config.toml
head_dim = 64
positions = "alibi"
optimizer = "muon_variant"
lr_mult_o = 1.61
lr_mult_up = 0.879
max_grad_norm = 1.0
warmup_steps = 200
decay_shape = "linear"
doc_mask = false
dataset = "wikipedia_en"
MLP neurons of a small language model. Each row is named by its layer, matrix (up: input weights; down: output weights) and neuron, and shows model dimensions 48-143. Each number is 500 + 50 x the weight over its row's rms, rounded and kept within 0 to 999. Numbers have three digits each.
After each neuron's rows, "fires on" lists the tokens most often at its 100 highest values on Wikipedia text that the model never trained on; "fires after" lists the tokens most often just before its 100 highest values on Wikipedia text that the model never trained on.

L2.up635:556496499450407531428531482529537483494593487422479441540419581481510535456606533485573538494599482502499563447506522451492454427488480582611503534498475509524551518496525509449561404523594523452494456477517469579488484535502557465469540457472503490599526490489533462508504489518392566557
L2.down635:443426460464413578524551497460434451580462506598457598553494448439511427501470464540505499523555505478440528470457355465552348502483527481556423525498558541507430455503528540446469516444462579527523427479451465609454454450426488466425459525455481550528486464468430550533575545508540516556
fires on: "s", "0", "t", " |", "m"
fires after: "'", ".", "0", " One"

L4.up305:539424461563506381519447472567605430494378459519508507527549568499515428554514454434547557468499487457508434540500493464494494533468484472513509476551525571543530469448540560551549450511529413434504468464484475395508525593492533562533564488598512520570469548511466480418463523459534534484
L4.down305:520542428495554539428537521533495468489503524542473513513481465500460534580537520476490454484450534500555608491467509590490487483531532422544497517486493533508507479475481400510445453519487477422523508495436496532482604610517446418521534457501463534545447544529488517511515398460574569479
fires on: "2", "s", "1"
fires after: " "

L8.up433:463495494449571467527475502505466547570498500443493471505476460521530465561438488499560540466373480428440382452493515556504505529461503468572498503544564535460537596477407582489501535552573525432542586453533501564441473501464433532476545488503511485479563496590476489502390424494523558451
L8.down433:490538485530558558518576464394602536530467510546540512544568543505626460447562423434449495490551502578528567437499519447488521536364534499483563440488478471480487514433548514509462496399477456554419478492529435473567574511548558406484459397567465505544498523512423544512547518450427587458
fires on: "1", " the", "6", "se"
fires after: " ", " on", "2", "4"

L5.up178:458463496539501476571574515523493472537436565481512545521460529565461545574488393350513456519484496607475540430549449501483506467518525417548467458451522399546499502508461567533547490560544489477444596527541557510466514438484461522480527531467604543458467493411557547534580515471458499491
L5.down178:567521540482589582486449491517496499547589510482568539566439488432518496508469518556627524529542536508460493481565605515478529436484550476538509496455478519606486429572460437459505486398324600467497523394528459497547507502532483538437525486436462472529507501547544371512501538455514477375
fires on: "ac", "ab", "a", "u", "su", "il"
fires after: " ", "-", " (", "R", "S", " wh"

L4.up352:509551554437504532548471534561415529441497502594520513453466505366552467574543508526518527530558451460455461492466591526508509516540380446464497517440508532500604475555556503532476559465483457481415556419451506512435518487379581407572514499500548481556428559431402521453503503497558554528
L4.down352:423539463458530479449555483424498495515534463495567530450493503449458492418579528544552512494438594572506539487389490435538485546507506522540476466494478513482486431474550499518473453563442460455461523606524550495448551505514490425448498480445472493594615535596475477574477517484510507504
fires on: "\n"
fires after: "\n"

L8.up626:555448474538535505516426510414422448539434510501452519448584438528511500451498533580512492588472441513477575517487445502386506578554532535455632545473440526546570614523495550461521464526555501469485449412579531479465507426533514490479439566444457468564546402478497526496557521466547526595
L8.down626:545482485499524542426529538548494483481527459496456486493448521470483574482466606468548559502542503451514451412500461476565523519477510469514546538497503503434383475413547521496440581391527550543481431476472468534541526556520537549457558444459477513483426439433497398531452462415393467490
fires on: "0", "7", "9", "3", "2"
fires after: "0", "9", "2", "1", "8"

L5.up621:525481499516492483470475531482487522601463508460481497515459485495474556440438533528527540516555495437572426628584491525483450532561549422437512453526428490448514555470524532519496554554491452495452481509540515573564431550565503525457470494550454436607635538506436497478560510582446528475
L5.down621:453452508444525525420473567534567440492512527582498453461439468432521503514510549445523478451479493446482549519547504547563600539527502544471557360564477585475531418518410484537444499479456541571457595478422512511486494476433480536406424542446506460476487512539501421467557566561516584558
fires on: "\n", ":", " the"
fires after: "\n", "==", " (", "2"

L4.up506:541521494403447549483499420541522455522462595556473557495529576512526499474482454425574553461462445526420405492509500519516508514495472509482573612507578441489539510490519480457451510496410490396444560556479528480466458491422474417569439516523457536505519674529541501522464446563500500522
L4.down506:442558415539541500480450550510476524504482479540449519520420687509485481523571497589487415457451578496565513489494477544526488538461541503476501535517533514519526453537479400618529480515497521522503501510442481533505502441489534440476387439510491508436529492504536464519543472511592595427
fires on: "\n", "g", "n"
fires after: " |", "|---|---|---|", " spoke"

L2.up382:476476524515488604542453485441449485496503531572507442609451466507596514558504519552456483613524511503476452540514555573496502461394471614511505507522489442430421382536466472486496489516476440334510511447454581476516427500511503508506534470544523499490530493431569497533486488483493504449
L2.down382:446491423413402545403551529409446569515504446475449558557432493517510528565494494485512564503485417533407460476474484477524546517502493607421527512568499490486516420509600615495553416508512498539533600581540492533471458516493462445496588498511483468483577476520406590426498546449437471500
fires on: "wa", "n", "mer", "bl", "w", "um"
fires after: " ", " spoke", "ci", "ul"

L4.up540:521391397450538469530477555503483482476484462469478515555534435476482558450502472430530493599447504597586494500550534572458575550517525516471579396558543507511519550537451578516473427507460504503520591477587464477501435539435558548462453530521536489512475463439515455535510466568616588511
L4.down540:553461485560558457490532593463494497449512495420553520477466452577478432560453552570526540404435523590458531538590529498502473528483464657540520418496523505524515516375513565485588453426515492520470482562454419587356558550504517449460580512486445439530447486489478506471504459428561496445
fires on: "6", "4", "8", " of", "7", "5"
fires after: "2", "1", "3", "5", "0"

L2.up515:416436423599501477500566504534493459491516586506430403514573518566433516442547512555520499439557495439511524510461469622501486524442466584505517566500511494551478507492447520510482497438549549405531538403591481529576452496504453443509470503593574497452552602493543534520501512573544577496
L2.down515:566528493509491477517514469566477456492520466537500583531461474452562467446466479467480524432580484459457529424604512490469501463463439516509461530536433554528414446440552479502404494537490447551515444574591517524417532493471495521413393429487510478497465494541492462508562415501496517459
fires on: " also", " |", " originally", " initially", " first", " of"
fires after: " was", " Party", " is", " were", " member"

L5.up413:534556433449522532461470483492466573503411599466554402448583542615552450567510458409474486473641583442576398521495477502549481555532546523520580461496438553473468583526383542507621499484454495528487531484562527436484493486460518477522484550446558451463491512511481468415438515415530526497
L5.down413:508576494412462486547479522470556533360604449524575485451602475485525470545488469516476482447549486473469476499575497502361508538457506563495473326511401515457491485548451518539523590476494523591474456504480505488436585420490537569501530575492492501480498570541500399471481574473509577595
fires on: "\n", " \"", "===", "====", " (", "=="
fires after: "\n", " |", "2", " —", ".", " Albums"

L2.up221:506507464504492441465503602533511590489554409501443587516431525406543521411445495559549510522507573503558516466503507546456372452507473559487489529487516490518428499551478513434514487508464408503480588471448502514487543402518543410402544547522474518554606472543483390581423484509526496592
L2.down221:391526503506478519509442474464490421567487456525464488574569555522466497468554451589608450522437487522533411428564514473462521499514475397532464464478478496533494433529571451478387483592555477421539426465419404513465461486436535582495443614530563564527489536491562512524488570557567498505
fires on: "0", "5", "6", "7", "2", "9"
fires after: "0", "9"

L5.up244:500521523527481520558515418549517544526507462469527411551473564532564544496533540553509468484568563544614463516411484549503422581551470429449519493445537510506588528522475506522451489440528534527487478543455534607509513463478399542467533548540519543442555428456428455450493440371482518578
L5.down244:419446557433469495489497563343504556560443371540453467471557509450449427517557497485550521498511622451513542612436449537541551534564534482504477574434401420502490445513517532467561550465374514556510529503482415393447534492528507577463473526439555441524488526500471479513481466534517458492
fires on: " of", " New", "8", " Green", " Natural"
fires after: " of", " University", " in", "9"

L4.up403:443539474494437508546495393478515518475420507482556598532484514498589479495562563488512510413436541504500552470530489545418470466540443386520569432610477522453488462512500459569521578521565534484508602536585459583429461495524482510519452427478551462454420537431467534480464504589382490544
L4.down403:393517550446520528414558551486451381608437471602557558506455495458506518504500556513454491568468471453541455483551467606487584578568466523456413400590498526506498494543556549531597505479449546507554571498536523409452413451466502455568524522526510529483470497529526489455449449560524537509
fires on: "\n", " and", " years"
fires after: "\n", " the", "-"

L2.up490:589556486500465433514535494439433432481532563536483508583489496483496555545506486530442497552550580508446524487565495445500504496448499488514605472485457490446457577608465493507432550447467496571474482479525413602529445513588489513545434445476488437499484485431420435516544408454539555417
L2.down490:458527542459549463438555545546551481504484531592500513470556500588474577512494479519535527513512425534544512480478522512453519529557467536565469478517447427542522499456532502509639433533466465452548536566485450490502473512509456463449508542461526531520511495519634490446453527409448484451
fires on: " and", " as", "5", " but", " |"
fires after: ",", ".", " well", " and", "),", " place"

L4.up6:452506387610475456562428544552570456489453428515467482508552546564434484417472490447518490442413469474505530469513561541540532498441480527524494545549417486559571525425507459571392476436448441440500553471524472427539396461484437482477434575532653586465525601471512510512503491564407398584
L4.down6:601527498427561428449613453498575486425488446559518546509452497548429494546462457407533485493429521470492474422480541490539416524477449570528526510429511575423441479497484623532614574567437472587461465442468490462494507507525558475510461502495573480465471494502537427530560478385504545508
fires on: "\n", "ch", "it", "ge", "k", "p"
fires after: " |", " H", " A", "H", "in", "y"

L4.up137:509521486508430494483513500458515527557457458571525480494573525435512422574413504582499502547553483513601526447436548548540577474457522518454586462508503533533459562544421612516613529514551508433500477580545495425528474470464576514500484486508403499506579494478482508474478543499507410570
L4.down137:546536534536488465519502457496464502468592489431524519413412397463467584444473495555449466524535565528437413549551516479485412497505570514589520426428501422530484499496487411429422548470535472522439464494498531527593469418530578516468545522468553559434418475577523458529388453546550556450
fires on: "1", "0", "2"
fires after: "1", "2"

L4.up115:482437498573479630501446502430543566521518551499446533549518485476541549461430582529463456541492574525359483497604567482426487498465402455530551410454407521480528422589506524467564505526480397543493467466530552508462470454532442469503546500512507481576526556499472544472471553469470538541
L4.down115:542479574534470468492502520471500492520497462539553464441514528491477528464520465533601473473422532520549575420419392488483572507485481482528483508452524569439445540442513478405483499413438416493505544491473580565487588485414540525541509544429589489453524564450535552556540525499498431473
fires on: "\n", ":"
fires after: "\n", "0", " code", " Country"

L4.up26:414462519562436592621484465518556484507445461513550504545491472519546675481523583529479550481510538599465538484508432527511495477483472561549527458503497568578489460534533550455559550572462543561565537497468557538492516506490571467424507505429563552475417560493519474464502517450408391416
L4.down26:511530552526479564506477482490509535512472463510498583461506506553493440503543555467535560502520539531513448455586463482441524372512400437559504550380453442520567573538578504435549508469481598385485467536533476520442482575451455488472481575440489477551450550439505495494500530624433493571
fires on: "9", " early", "8", "born", ":"
fires after: "1", " the", " (", " Released"

L2.up457:514544474575482524492402498431522555459562531447536493403510508489484476579500512460455518467560549533504541469542615491578486488454377457501584489465580509423505551445497637456514543570366588451468586627552546630549512505588543413558488472476546541383487521415407585484437536512475461467
L2.down457:479547434438483494498505481403536556495546457468530451430547511497444507540469455503477500533474463456401566503515508432465466530529521494470476485506483560447504527482553410489575528508397495573515600617444511503524491434565449441419553522623596491491458414482513460488456517494645537435
fires on: " which", " |", " but", " that", " who"
fires after: ",", " ", " of", ";"

L4.up278:492489483534471574523493557543507528535419504430491555528576482485569544583576512443488477444451490571538487372492532530478511575439509520618488487584476522441639520507439545465481507594464547472489474512481515547455390507450506558501492537524397435556443546478532511465479534501455533556
L4.down278:563477535493485446412546518423530566525529570592509434490521512453531471519461505471478509563576482481466493571464447565485482562492472436406470552455446510590533502435523443621462530480511536509490502530603500467456552523467551468547465406423496445565546398512464489511583479408474505458
fires on: "8", "ing", "2", "9", ":", "0"
fires after: "9", "0", "2", "Dur", " Released", " in"

L5.up500:471476445401484480549571517499546500542475519416406483457478533519562450422525491544535562591512581547542439549509505459562491509484428458443514490483468558512555487422496436437454485547465438503478501470475469542460456447484446538557538599475561474542544493438510510492555475524548614421
L5.down500:585524521476608413403457488425392409511521484570501480458508451501566428496462570545555508511451413554524542494517564517465410520516521524612524459459579364453475573518540576454458595529549486524501442544542490494475553497468531474471455521376494515464602531581527482491509523532578538570
fires on: "0", ".", "9", "8", "6", "2"
fires after: "2", "3", "1"

L2.up728:554541502560470411480563476485510448452521513487466537497481585505637535516387529545595466538467498479456497439593525588509542464461488482581515489477533461544432527566466492544424511533432518500549428436540445517527530482466592561522501555461479542471474518531449501485514629490434560436
L2.down728:481507546528519467564503513522496562508376427500565580549457552462494524509490444547460497393500473497600561460501456505513559436558530447545536496537572521518501453686442486454495442530515413535552551512618460565483489486481560477493559413553476502486460545527497484482363499527443458553
fires on: "\n", " (", "born", ")", " born"
fires after: "\n", " (", ")", " footballer"

L2.up272:574444533452459415477484486522482447437477534498496529527541508482542477522498475548420535460514455417444509574407518481507413453435574440463519373497514448559418457475491500471530525536555651624506434439439554509427465523557500489536561541511527428444507523514519458513522485464447545468
L2.down272:500500466480454586484473592430529512525543455512549448514499487507512419465537517556446474559519542501467505390489388559527501456478466506495391523522442464483536495562538434541443487512506438486531505380490488565473503403460504334512506523523392495464506507544496514591553578474533531552
fires on: "5", " |", "6", "3", "0", "4"
fires after: ".", "4", "7", "5"

L2.up295:483550412450534503495537486464479539508538429442479433438606470489545435436511495528462508509555525459454367589534531476567546571484522547443529490497475467479464513499519508416577464407450455496433521501571527521491444415536527530572436533444485482486445401455519511427494467488485623498
L2.down295:486510467454466519409478571414389497648538415499579404481584497513498402485421500456477592449370519521456558549507497468603487476427502544506472510515511430536499491440575436512501472496436485540467526576430569541507615447569480397533456454477584433523604473583563521567572471471546566471
fires on: "-", " ("
fires after: "\n"

L8.up266:477585391433486546509466479550487449598509511473452473488494432493552377454554469488528556478529519463422472461515472460582453491520432504496453528551526583529551490570444508357609465512494557542529509543480461483483553552517522495431490571520507482392606411524506476407471598573520461526
L8.down266:419474482439575532499437537479426420537481462495546520537451495500485443587430479431398442390445506417448563415529482569499464324503588476530476456460514494446485593512445445501609506538444482508509486533565544543631588500453504506491473482494376510488432508577438471474467547505553548458
fires on: "===", "==", " to"
fires after: "\n", " the"

L2.up20:494545485468491556458516455392544565531544567527505478539498444584503479449530433456504457447525518479555506544523539484493449501558416522531490515503432514504523637604451514490577526516448518492538499499540428568503409442528599458480555395524491497528525464521507507496540552427542478551
L2.down20:450487402510465554529476467458480576496525457608529421462582566492538426575548491522381421593400421398468503491505486517550435448438449492481533510484516522478554587521505476484453452517531582597464478588516534489418419518524485409520613472404537472485578537547519555540411482501513523518
fires on: "-", ":"
fires after: "\n", " code", "-"

L4.up449:455579491490506475397442492534523516471556602468501660518471488538517447493597495528486447579532410514521470492559475486545590452445391464535488453458547422527504456448552484379526546499540549509467552494540532496503525539443539498429497443449453570481479476486583488475460475537532534475
L4.down449:526458431497546478435548513500446503459372485519522468495453443467449549440508533516569528503509423420522514420545564560500459528509512541536510580462529494502565483485527440453475475554457433495569511456516537467451491482472501452529471564555455527432505451525498458494549486467486530523
fires on: " the", " |", "===", "N", "The"
fires after: "\n", " as", " for", " at", " in"

L4.up399:507556570481563524503542563570426497551485525386430483485471471403551537472374493493554517528465523489516410393483535536413431521460492457494523406437506442519533479529522436459462536416519543572458474477424512449454519529506478511586524577548593521419547502500603458513504546533476489518
L4.down399:442456486548503456472549536547499525496479507517420475617488426454537482527572456502460417494435575458436532525568506471516490520434496580520577485495465503447448524509557511552480376524465534472488554584493475507457506478479510429382545501472498634428509519424491440559483505533497534438
fires on: " the", "6", " or", " a", "il", "in"
fires after: " of", "2", " at", " around", "ut", " on"

L2.up248:526515478525512468454458482567496573553487447442470627406459419476544483495576439507518523530552496462385573554526476458525491431506520469381508550503433630599483496484441448498571553487510568459549470520527444525455467415551507510533514475529532437493517477403466499513493494493471572524
L2.down248:559615486466527577513455488501418564510504478564447493471571431427486528462525435518533554563463538505471581522415499599506472472458448446503513509591445454442516537535453530526506509447495523555339464468488536480532480535422436521489496517434483511515488494595392562485462483456479508563
fires on: "0", "4", "5", "2", " and", " were"
fires after: "′", "0", ",", " there", "1", " is"

L4.up37:473394528558495479544525455519529463518377496475448456497415525535480457476422454512475510531539509559506501421467593453524530556519502489535498587461444501534527553412411398511482511511464481554490381459482475531575499499476579526614492472378558558458419575440373478490568557510457567569
L4.down37:537592495468457455530548397497533526507485441548504466553505486493476423453491529555410449465518553558501485513550576560481525519446479458541536474542537597546494454449483528487420497517427526468356587484523517526460450595483492607532484491488501533544536410529479513598566504487603458472
fires on: " the", " a", ","
fires after: " that", " which", " where", " as", " by", " of"

L4.up695:512510435474516412548503485557452386474525479425508490541469540566535469492575508507519566523512486527416427522586477532493517462515522458459461494466497492460479346502450543512468493523462485500459443502528484567554587529478543493497466558477530467403558538582579578502477484499509576480
L4.down695:371532464568471517536563441439430490599518474349468559481516435497449455446508486513481514513444515500439533485496512472479506537581477525450542514328508464484461540587555439573524573577400517450525473539575594481527505511544557428506440483530436432478439426531482546502444517506517427544
fires on: " (", ",", " |", ":", "ci"
fires after: " /", ";", " and", ":"

L5.up180:448481484501482483478554393459438523445523588447459528538544479564592527519490503526510499522514564556580489469542464406553496462475463503504497466446499589495408480535456501461604576510438621517446448565470434482445559622484516535348518505532522495462514434453446504493515478498439470530
L5.down180:443569499479486543524459498596473434551537445552565533533632565524511526477543498449481532533421586548490521497516526531490366402495531627505466515455525532436538498524607449503546524562450589426510423489504487388378486526515460449473533508497467514596590466544551541496531577456434540535
fires on: " but", " and", " if", ",", " that", " although"
fires after: ",", " and", "ed", " that"

L8.up340:522453462554496460487439486477528579512584527420482409440443487525479550427504492445530573499550495436468535485523497538538466453576517480532515591538471584487479481519493575484404489545474508482533558507504523452446360480449549387528555563518521485355550505499488577463484510370489544675
L8.down340:429480492541502527488610546522552438571384424502504479528564505378582489535478488479460498492438522526498513486497524456573542464533441491496461454507537519528554475429441538548540411421505546433475440416463586495493617527436523518393470449490486484571428529586550616465441509554476480511
fires on: "0", "8", "5", "2", "7"
fires after: ".", "1", "7", "3", "0", "2"